MLP neurons of a small language model. Each row is named by its layer, matrix (gate and up: input weights; down: output weights) and neuron, and shows model dimensions 0-191. Each number is 128 + 32 x the weight over its row's rms, rounded and kept within 0 to 255. Numbers have three digits each. A neuron's up and down rows have the sign that makes its largest values positive.
After each neuron's rows, "fires on" lists the tokens most often at its 100 highest values on Wikipedia text that the model never trained on; "fires after" lists the tokens most often just before its 100 highest values on Wikipedia text that the model never trained on.

L7.gate197:107131121043146199097178077171195106121151119129111139158139142129050120128120160115108115081115080104104170134146127110121145119114135135151111119122135117123097191154152191104121196052144070145096119036132168064122081154126147161150150178134135140108143184134149091112082184128147122122158156095088167074098125167145137120123112127172138081052146152080126174126084133115190083097089090187214168095149142160102145115074143173117146143116125113146107099106106189140103144084131134123145103116120113152168168180168165118105116140106096115104112120164152143139135129104128152086
L7.up197:149128086131146115166120066136129128153129121096131080117152134128121150087127139175075140076154125107151154071175155145184143103151098068141158188126055093136125126175208157166122137130123145121171096116143111105128127135089183140079134144134161105147104061155098090072090175167223121120134099105156078176120182084084136110153058149107156049113111131150194116167176159128118139086160081195120097119158175126107164121077144099063102159113150097137128119146155102116147122108065131165112096167144125131143117166118105110122152105153100103174125148169127158110068091154106124130
L7.down197:161147134099136159142107124100186107129112117152093115107094129131139131089146156153079154132103107134106122133181079203102154116138147123113152091144066095147104116177119117101204058127184137094109093108056135073091171146124124165162117110118140086148103126150055164142124227175141086137103160150126085095188142093107097097086164139127060111097088101118127151117162150115142105168131124141134144167068146123091160109092135080123141123157137141153160146133136065144126163201148169212139099173140119109125139169086124098092085116130104087223151152166117151101164139132154174129
fires on: " also", " the", " considered", " not", " made", " only"
fires after: " is", " was", " were", " are"

L13.gate135:150148133148139127159145129167185144086146106127147141100196126111126098169106090108137100118144135138054071142119127130062167164174112099141155117109155117107133150145136132117128133105171113100179024070174093150150081111092079153152123045111150115111133213119177135137115188127112128065157129124119087096124079078103095082122206104131096113133143116115111159170114103131151084103153100094133130113134103106129129203128164164113141101127131140161174127098130169111051162092108166146169144127137134094134118166136183113081149118134117049085125174203094148147170094106166090122
L13.up135:172155135151124084150167143104157070117064173163081124082119140113127118117088129092152113182109122157090158201172165124049103137124072152136151168096086130108085125132160145099121163142085129131161094155114155086122117079123093106167134178128164087133181120076086092174141099156162102176151096197125152082145090193120088128161121116151077101148110073143132079091159119129156159140151149120116140093080166111105132156138190143106134154172114148112159157117146085103129067065140130200147099108098152131096052142157156136113121123130200105130117141085194139116158113176156100113
L13.down135:096198127114101101141161102160147122107169099119153176119119062126152105063178138202168150131114153084135146113134142144119095143121151067134153161152164139064115180191131153084130139089095157179174129100122162130139121133189199133146173214106104082109154158145162098100108132078146138099117162113125118119114099119148076111096079101101146102116158110111083192145175086161108111135131086092065168048121139092091147102152130117161155166123096214122145182128138163101095153074172132136138090085145125112116138099116133106144140169137141134158141053156086098081137139132100152120
fires on: " \"", "\""
fires after: " |", "\n", ":", ",", "."

L12.gate253:188155123143074121091070120153120130086125143139138131137133145127088173123153171169163194127115137145143134120152163161102092105099139111063179107165121171135116198121110150098160129073127096090111090141117115110140094167094093118089072123164149149152209151132145135078086150159150144090190133090154147133134092109051098117124164104100104163170104096111096098182144073054107109100076154091189123123187143121080110132122130166114133076147134090165115065076148164161145122117169101105146131153217129172167136122198155116111114101140163113154159124116106105122152103074185116144
L12.up253:108153182138128113132054108048153173141143139097085139162097083162118086096144110083132149146115125147134164133159149111085185104132092107165102085082153162169148122180169117108127097167132135113143124147152129080121132168100137127095128090122158122121092093194200158115130117115129151133069100108083040194118123169138096120190103065064132088095109140167134068166103090083125115179163150137118154108104126110161187158153104206137127148086178142180144150136123092153082106116102114169087126144107122045098130079136165175116155130137120110137114105151108143134108141139175063135
L12.down253:155157160131145127105110139162137111143140119167087126093119166096202139144110188098094101102153123141148094107144133143125087100117142139081147169191066135082072121121160121140148144118189141227080115170083162184118106094092160145147120119137125125106229087092158098110095111120091102158164115173105186148143116152118112125054220074190116150170121127126150131127125126137097159156053135162150166105040140120134123164095137118148113136150120122132157094121153099154077194159113118144103150071136113141148140131168031126098128092125079124139100150099112136120125164105140115119
fires on: " ", " and", ":"
fires after: " |", " the", ",", " a"

L3.gate292:111154133141109109144123082123155126107133136118096139107160092199113171117150135125128138057102213110090154148176069091102188081108137090162122123142100173065092177090134111101148132137155159173166115069138127083134108097105149180125121161116171097126119139108144084179076184130148121100122144146122153101163066123162133110178179139155097178117118137111100149106115080173105096125119090125168092092187109129117152187131079141161154126145163148119096140178184096137083098159124150126101167150125117144101137175109133141133188167044093151072074164175128105143051085160127121086
L3.up292:131137223168111108115080120139109129152135123104130073094207134109121109129134131069145145151088150113152142049159139099119107129202130121167167106114144117177084065109188082136157092067154144175159122143059168117156162109135083144174101122096135169148096098123100131079132118149116108099155123168157153163149176126108126096075096087125079152121109140158114107108102121117117128126158090110169122119137168132143080103197090107180101161135170138109057134100167132142107091176136168130094123174091143103128141123229183126117099161130100119078083102181173108135181116132155095123
L3.down292:114118162140131056135116100155130117173137101148125148089165117107136159116140136079157104170121177178161108151130119075119107120113102113104073134138128117141142063086162129116159111104147195111131144054121181148202107129135129144146087183155153181151167127118139114151024125129160108095098107102152127158153194082108193104131136099165111148111101143099109138111143137144143097149178130205102099101132148171162085151159143128149122138118153166144102103170176128115005099155133150145080177139087131153126135123164187090085111132114073133050136114125129103126105144083051122090
fires on: "==="
fires after: ".\n\n", " |\n\n", "\n\n", "==\n"

L5.gate175:141152101097099084138166134129192111123101129139039134134154174179150119077216174158102107085170166178192116117135124146127177107094154085116140061102187155149133151096126110156087141123118091176095111119113123117102121116129177152145080191134186072115127091085094076131143130112124142192144152143083150117154097117110115107142170143143140103171110186115105153134100142151163121069112141146122132098090121157123131099143146100076054081021097100119132116090146081124140120132161144173088109127196182172128130114135148121119164173097170128101124147098102101137090083159092113128
L5.up175:187153077137104090151116166145201097123086043096088146138098086148109110152113101143111121178160126113111093107090140133080168099112134193115171083104167122146114141065075127119148106072143100129100105152147122125133157077127081185174105095183113127114113133131079187191109197158128121131107089197101124169102157094080167149058112135098089140119153165106129143138207087099135137157125063083149126123133153194126132151106126146152104101135099137108134168121145144096140133197091135115097149095128137216143148111133132113144114146148115165081112152104126187123190138174088144120
L5.down175:130070105176091110129112145120170116145158132107187159098090130115154070133144162152110123181069133149154127103102127065064151116121140107124143137135140091170141065193148132171135102129144121100116060126151092121147046161166178100151112173102124104170130123084135160133112083173119123169155161095154164117087147101068180117068107132096133107070084146123123125130154056141139172171151188125071129093129078126143090147142119009102147139094124134184126097123147114112164142105153124117166141118166168173192142087131128102140155102107098157137146125126139201161163114158173105146
fires on: "-", " it", " time", " name", " look", " "
fires after: "\n", ")\n", " Binomial", " ft"

L2.gate312:152123132166107162158095089137154136110095083129129158184078121186112111145153107083150151084122150150125102153150149159069172155137127133183102131133114065099152081157114092110098152095128105115146102125121173162147174115050195138072131132090055149124080193140156076126158155132093129138127146137163159079092087115059101159134092129152110146126101104094071119139111175208116126149206177150144108108069135191178103153120135120109166135106107207071110148118144150079086126164179099074096168135151162114119139144167154123120097123122090131133142160152146135175100135123177157091
L2.up312:189198122158106101092076064148143111144131115052127119156147100158084119110119091121184117144136167151135106196140157110139181134198131129084085090119103100129143069151110119132079136090163151092112140077107158128149184146124110149118076142117106123141041167120110191208114125111143129129100094162065159108099129106196142105157192211103120105126078100100149111105144152129130120101134156106148149099103117082141110110119144155119074128112096154115115092137212135131122129136225161098127137165155199104102155132155153134171135146089139170095135104124130167151077125136122125093
L2.down312:110130057159112128161112073116167129134127126103021127113106096124138134114135076151173127207138149143153137138153180122126136137164121140107126094079135141133138101123149159163148071102191134074113153075087178190140116141046171120116148127134145167129129096145149147152122116094144142120124088109151123135116121115173157149145155132094163145171135120137130185115110123158126147122142044151137112085079124178152204073135065154139113098060122178102183047154135127113151078201199124169097165094095129155098106124147084106133081107139117091176177120131122085141100126142111159098
fires on: "==", " Circ", " Pop", "ical"
fires after: ".\n\n", "\n\n"

L2.gate131:124175113139119135078113113113097133167113116143109152141122105104096153153149102094145112103124125111152198152178117152131127123115106141135154123200172107082112125087171130141171123149119199170121146093136116101148070110113084099120121134099177156100083090152146119136143093170144129101136118090147135141138125154162139134140170114064090139060079113101112079079154129122109134093160092122182118132123106166186057108109180105079123133131112202140106188085155136112151120122108127107088083255132131179125101154130108100149089071160163169147126111205165160095089140058114145205
L2.up131:176119126095100096094130151106105072136151075140145117115192192094124092143094109120100157148140126164145167062085141139143126035152149186161162207111151126067162091157199138101169072108108145150089131100125150061099196156119150087145116088106176103098118144143110139149107152153172123141147146140126085139136142058067120083106095131064115132137134144100139152095129128181142175110101128170097120190145145167161099126155156098101094122159140132152080171077116105104159080149183093131110152143142150075168150170127120107075072159135161129130129114127055082099136110116114137117
L2.down131:134166208131091104144112165136142100157155156161087128135156177084109124124124093181096138096077154157167064224160130179122093084179102123085134107117144090113121104082112191130142078117143129121135167087099126151104131134105116102128113044068170115124108183114148133144133114164157102168105094153107075147125153074175169120118111133119087105142114162113168128127143144201103133143073115193102119172153120157149083152119120075154149103150146166129100123086159091138087097148181109155086151151195193135098123152159121086094089134178131104163109111141122122076135072088113194129
fires on: "==", " is", " [", "ess"
fires after: ".\n\n", " It", ")", "\n\n"

L5.gate188:168140149128146048124120060132094126183124116164172169118130148172104121161151101099140124112087102180104210150197158101149153081149078130113172125144066108142112100134146113127112096123187141181124088130103108124104127161150183141167120139155133142152087171131108140145071179150132162081163096130127150057156191182147063141126127126114116159119176100147126157061125078117168145104143173163085147120099120121174131155089091141101125092092137158147123076138107093156103150136099094155087109120111147123033155118184100096066094158151153098154155143179165102128160081144094106098
L5.up188:147162114160111136132122140114181096101116136091088118109160116163101101121143140107207114099100147115139106111171142074110138213145113140153109131135154086096099109120124131174183098086124136114168132112168080037202170165096126094112123142163155143137014109118169132115119078179108140137088091150094137128082119136040153132183120115138105222145073123168122160120113115156159123124125119109142124130105120145144068111127071141137145111127155111158106102143162160191150118153120137144111125159126126131154073139115129059157100110195119114152227197153117170127103150117157156124
L5.down188:147145149141154081162121154116097127112139085146116091100121140192107138106119112123098182149155093124109147135143149129171083145205136134106105146130130185124113128097118218160105096085125107161149109075119133113157114162133152177122156125091121113164149102142152177119093098114199113083090096119148133109129140058090150098122196146159176137177156096145129106094071071150089131139072148158081186082123150175110113115133047131118126091115052181204112095208181132166123123150090128146076162122138148144159125145137123091087075104099141135139170066087097108159152152120158115085
fires on: "==", "-", "\n\n", ")\n\n"
fires after: ".\n\n", "\n", ")\n"

L7.gate310:081145151106130132110136127158161131127051136146105106155064145130083079126142099194097152140109146164135165172194141172154208113100144135175120116101137071110163186161151156075117151185090067155069134094122113107134106107140156115115169157120134077164106120136117073077123092169130156191115152123087181108098143142104152113131110116161129136101162169118070096099122191142133123103133122156149173106096187152110170214064135162101134173062191170119099135129116123097159173119076099127138131134180115126158107148098183090157114144118101150068144126126142128091092136099099113086
L7.up310:120168079191132109131144136198126087095177119149111098148119112072091124122048154153157119100158130071087166138155153151158088147154151155138148132108089116176154213123200170083136123119149167075163088148116085045170122104146167156182143156138163120128123124135090143128082132169146083132086183100057122089116136144129103113101110146129107114145136194093110136104142147164086077091166161153114126075107188092101169064136157151141142126133126116093153142088118147157149085093116103177102131138132126122178171129147160119090173075124132141096144204193173123100140122108109142128
L7.down310:072102073162151162104100143117099099093081116075070108120118164104109193122118187153172126118159149103098135119100156205127139116147115145177184109082186086135148120112168131122118100092154145090104113142114210059098088104157165164078171095213134114064082119117071200158114148126096123163160145152128113126158129127148157147108104130101111112138116147113141150129112153121061111124125141159129144123143084141110169154115136118161074176165146125175158134081133090159143131149111245139105098186126089094145094117048145137154104120107122172149102116091152153099100147152132137151
fires on: " |", " his", " its", " their", " GD"
fires after: " —", " made", " played", " on", " |"

L5.gate291:132119173093119162100152054170072098183103098133137125158129132106158102120152104132167143125140099080189090116127139108106139149130144119091101074178076153088153255085138082099118161115052160166096115157164090102154080062160099126144146141143143135100173148133111114121158178156083173119153105121091130141129136062182154096138092108165132109138151081146099092194137113131123152112124163086151138145158105096070188149078145108088151111133174110096074120115118096077083105064136099137152128146161161162142156124149146144117105151164128118106093086170114106195125107160138171132
L5.up291:145075121103151085099128114132140107178090113119159073124133134157120159128128149113110152218129179134143108143109130099170083155153180130130125112106125131122132112078092093135114081054141112135039112140122153126037184121113110073109081121133052119136145116119158138152150131218063121149162060113143119134079169076110141141138097135121156119157134156138130134132138154141182124132216188080137162133129109107132143154160116155118125101114126166159150097109151182138119071106169139110112176171088128144145108049206120156143091112078135149140127070107148184173146105149171114091
L5.down291:077141122055150104192098133112128103198156107137113151130213118104146140167184135138091138083172149160128148138111152111188054131126144157101135146118168140124044128143085105162119155144145111081119158156102093166113106140106139120089082133117071185120071086138115079068159119164181120178078133136147107068128171142113152072116144152132111112115128185093127138121131115121126092138130178124121128124162120193034139103145155099123135091094113148168151103139125109160070125085170093171067171165148082110187118102143178077153123123157154126126141121137109168149149171149180095133
fires on: "-", "ach", "anna", ";", "oll"
fires after: "\n", " D", " Jo", " co", "==\n"

L11.gate253:150154154161129129144141120181139061111117043145162115138100148147156141155127131079125177157112152154136139109171121135092096083138148128100088150083152174144148123127115086073133127134148124177074080129214125088103142118110042102162095138177116164078175103096137170157126128181134096176097089135108183104143140107153082101126123168138125080136118141139035137065119161136162122140167133126190139174124125098127163118128131109104078121108125119140136168155102088103116146083089090064117131176119100075179119158142150157076144115136170107067131208149138077137161087127080139185
L11.up253:107143136108105064142119106147189221136139111160143155102175090107144139135118101156131171097152188162118119146184136151153115164077146165150129108105141110040129150146113148108117125098154130123147071150129085097077111088143130114176112109170153136153124140113177129095109105162141141108118102113159104173091145102158039103093136104092127114111151097202112202119140064113097146121098054152140104126165116114119093114054125122137105100084117132130091206139157088137095138073102142133152099143125070068097217166126163081091109152181163159113123172122141105142165086103091123128
L11.down253:129092120159166113117103158125106156128092137101150121170140125197114128131145211144119184077138087161221108162152135113131147162125090156070115209160074154104075153141058095145160087128144119219130098183126119123071159087116119107084076095100099108140178126133156139141059139072133199150088164105146127116114120132114175185128145118129099109149131075130136130146147095124124183138162152134181088133104143057154127109071165131139135130087134140121076072152121140052110114127110126120122125084081123114162121094079119160117144190149068145167107139128143166132149147149120113116
fires on: " "
fires after: " on", " |", "On", " On"

L12.gate505:121185152122106112103096063178107082161175157119116146142127080143145084050136115080078135120126127151076105132149134135197117093177113093118103149139125157215142151099179105098103147110116074117115067101146093115134137113182135154150084102120180167126148097133112168096140112098122140197129138136120127126127055121156119144111094079180072074088095132132113144060180129115202138093113147128178166131085119159145188164107106154139087143104145123127135153206155119154152094134129153105130106137155102147179129158104156130120168134163147107122137122086180159094205167047122163111
L12.up505:113110118127151160140102220096172132143039070075147095159104164105081202135175127134144092139116153155176121177119186138144123095127136160166087129117110133125151123204077150135090106103136190158186150151106153112151122185136135153120131130124111094166130126122135098138046154134141074148136127148129079092144147100118114128163128220157150148144124142130104163146105080095075119143116135119129087186173113053127105126140139100149150139164123102070098145110138162120136140097048153131123173130089115099143152088114100090136160093152096186081158098054086094171130113127079099115
L12.down505:133126108101123082137124075168088132119181182164134133144146115142149110112138157119109123125104134110114112106123074139158160166150098070114077116091116111225142116063167097063157149137128089126090124083154000155123120107158087126129096123132158161112157093178182143086163136064095169153115141156132154143103062180197097120104114115152090083082122150156126102103161162152164098121167115140145107088044157128138136108099140096117097128118089095157160156159118108150163111128168140124077134130128121122146146165131163187124161124124160111212144179135121171110155138062146164170
fires on: " "
fires after: ":", " of", ".", "):", " /"

L5.gate146:173125136079122148101172117142129107128117084096139116116103149128136148133219196158146164118161094126143101177141111150135130182103133149100112183090101141071146198110144046122118202137068141159154075113142090071111092128120084146091106152136131160089146071166158159093155153150182147153136083111065183108071109074121080091120110114094103085044107109155154159152109149157050185132095156118135161104147130141146166136097136161126156122080088103146184120141073135136095117192116064120169115144131131141101127133133146121106107135079105139164139171117121116158116129154135067111
L5.up146:121150141136090144103160101119165112109104129139161131164154153129177144073142147099145140109096102106147168115186084093115096101151051120124088123091078093146132154129200157112093159146199109098178163116182118144108102157110187181138151122117113142117074133066115135129117117114178151153162133146112145129121095180134128105135070158080082096155090130102095095088157134049132088090102115181104086172145147141123100083107177142109067115158236080124130168094159170139172127138157082108088073115146155102176114122098118126128198107128105160140137108125081105114131118126092141213
L5.down146:135158159109109089103131204131118123149143177075112169107118104114143106107099122146139129112129145109143122114182111201114169119087147124134078137119157111157119118147096101144127133131112176115086136132137087177092039134182098160116089124144059097136089150157172143058053132137118149095126125116142148131097149071164130123165111191072132119139094150159142105116106099211140115152097079123144095145143190145165116140206067112180164134138164156108129083080177109146179153141177149121164228162099147117115120112130110087148110119110061134184159078111092152155156102133080144117
fires on: " also", " and", " is", " who"
fires after: " was", " is", ")", " footballer", " ", ","

L3.gate183:123154135174134081182112098112178146104145136156203150103156124090122150096132108189131099092081154170078167093135083163142089104099140149124075110122129107191108101170108111093074105206196088142078138099115141162105111118149144110152143153114120114171148190133116146170105120102121164209129108109081199069113111173155103103030136127171136148114104165120076112103115125153134111097157157067174112116103089184112166125146108124062046113104185108147127088136126164126156145149141129119089121084171143127134150110108158126134131093149162098117142091122142155080131090131074105160
L3.up183:150105177135156136143164174161145155161114125116193137156111120170111131071129108154120130121160158127153156160155161089095106163182098160106144085101140107108161079102069176122141158101134154168169122147135092117140100139064139175068161061164129189167153121034178098176116089089080120156135211091112141097177092152078114200119137103139132114102125073173160127148135129105151116104131164113089080134135141105157180130098151129105084121078159101079110101136116095149152188116139121127128123126113137059084114130154096133138128065159152152123105071136119101179163164095132120053
L3.down183:112142159107187119129144148085128166121118113112137150088170143110116162088197109173078153057113148144130115128159095120135108155138171131101117082101129101142129169104062127149144061122139166094170133157107137092105087177102132167091111120131229145124137095148205128179057137135082158142079126124118150146184149143117111174161115100145088102138119204103154135100193144103118114078100105160191080141127152160094070107162114097122094175104158163091089096141145106101131114096143139151191177143120194118096151129107172149176108136138067096121164136087138099130123108082103096073
fires on: " ", " |"
fires after: " |", ";", "|", ",", "%", "0"

L11.gate391:106138078140083180142178137114121100102144126065157093164115070151126094167112087094093199095106096095145120102152146163093106116109109153127185106059114099083053165089191152114179122106196100161189128126114113119128154128156141120143159125122184152142168070154124095128145158139176125118158142135106191170170126163138157090119173154185130138176081134120137137119131140171118083122133125128166089090153096085128129161140161161163151132095082185140097116101150119124108145098044154139132141106108107125151149152129162092126140109165132124075135176169095127138079179171078076044
L11.up391:153101140126112126119172121086105157069091129150120183142075159107199143114147113088135206151130117095126119153095146155126067140137098086119151088120140177149109136115098140122075084106151113126169109122070090083137100126143130163115148146107182138083156125222074101106127094187150092090145118138159158178145190047168104148170131098124163076119108113083140188096212108169121096144158098129094142103166169091095084168160157182192175136123137139172171094090148142153131093117119214092107139142119117147119142171117099164133093168135128150095152134137140111161143120119145115096
L11.down391:133136139095103130117109166169183164146149120115111097122145149146073134091138099160133155162124151116159146152143061121104160174117158084109144175143175094144115134164194131148129138045090164111072090053142243068110124120154119113107055141112125155141134158172076125091136090108147149115080145154130147126170127096082121142103115120123051123136127133142120140164124094112104124112111100146196129117103135105160081136127162162136136073102187160126120199142151108169060101155154142174094102154173148156138144122097139156155117123137178120185073071068188095111114089150104088158
fires on: "=="
fires after: ".\n\n", "\n\n", "-"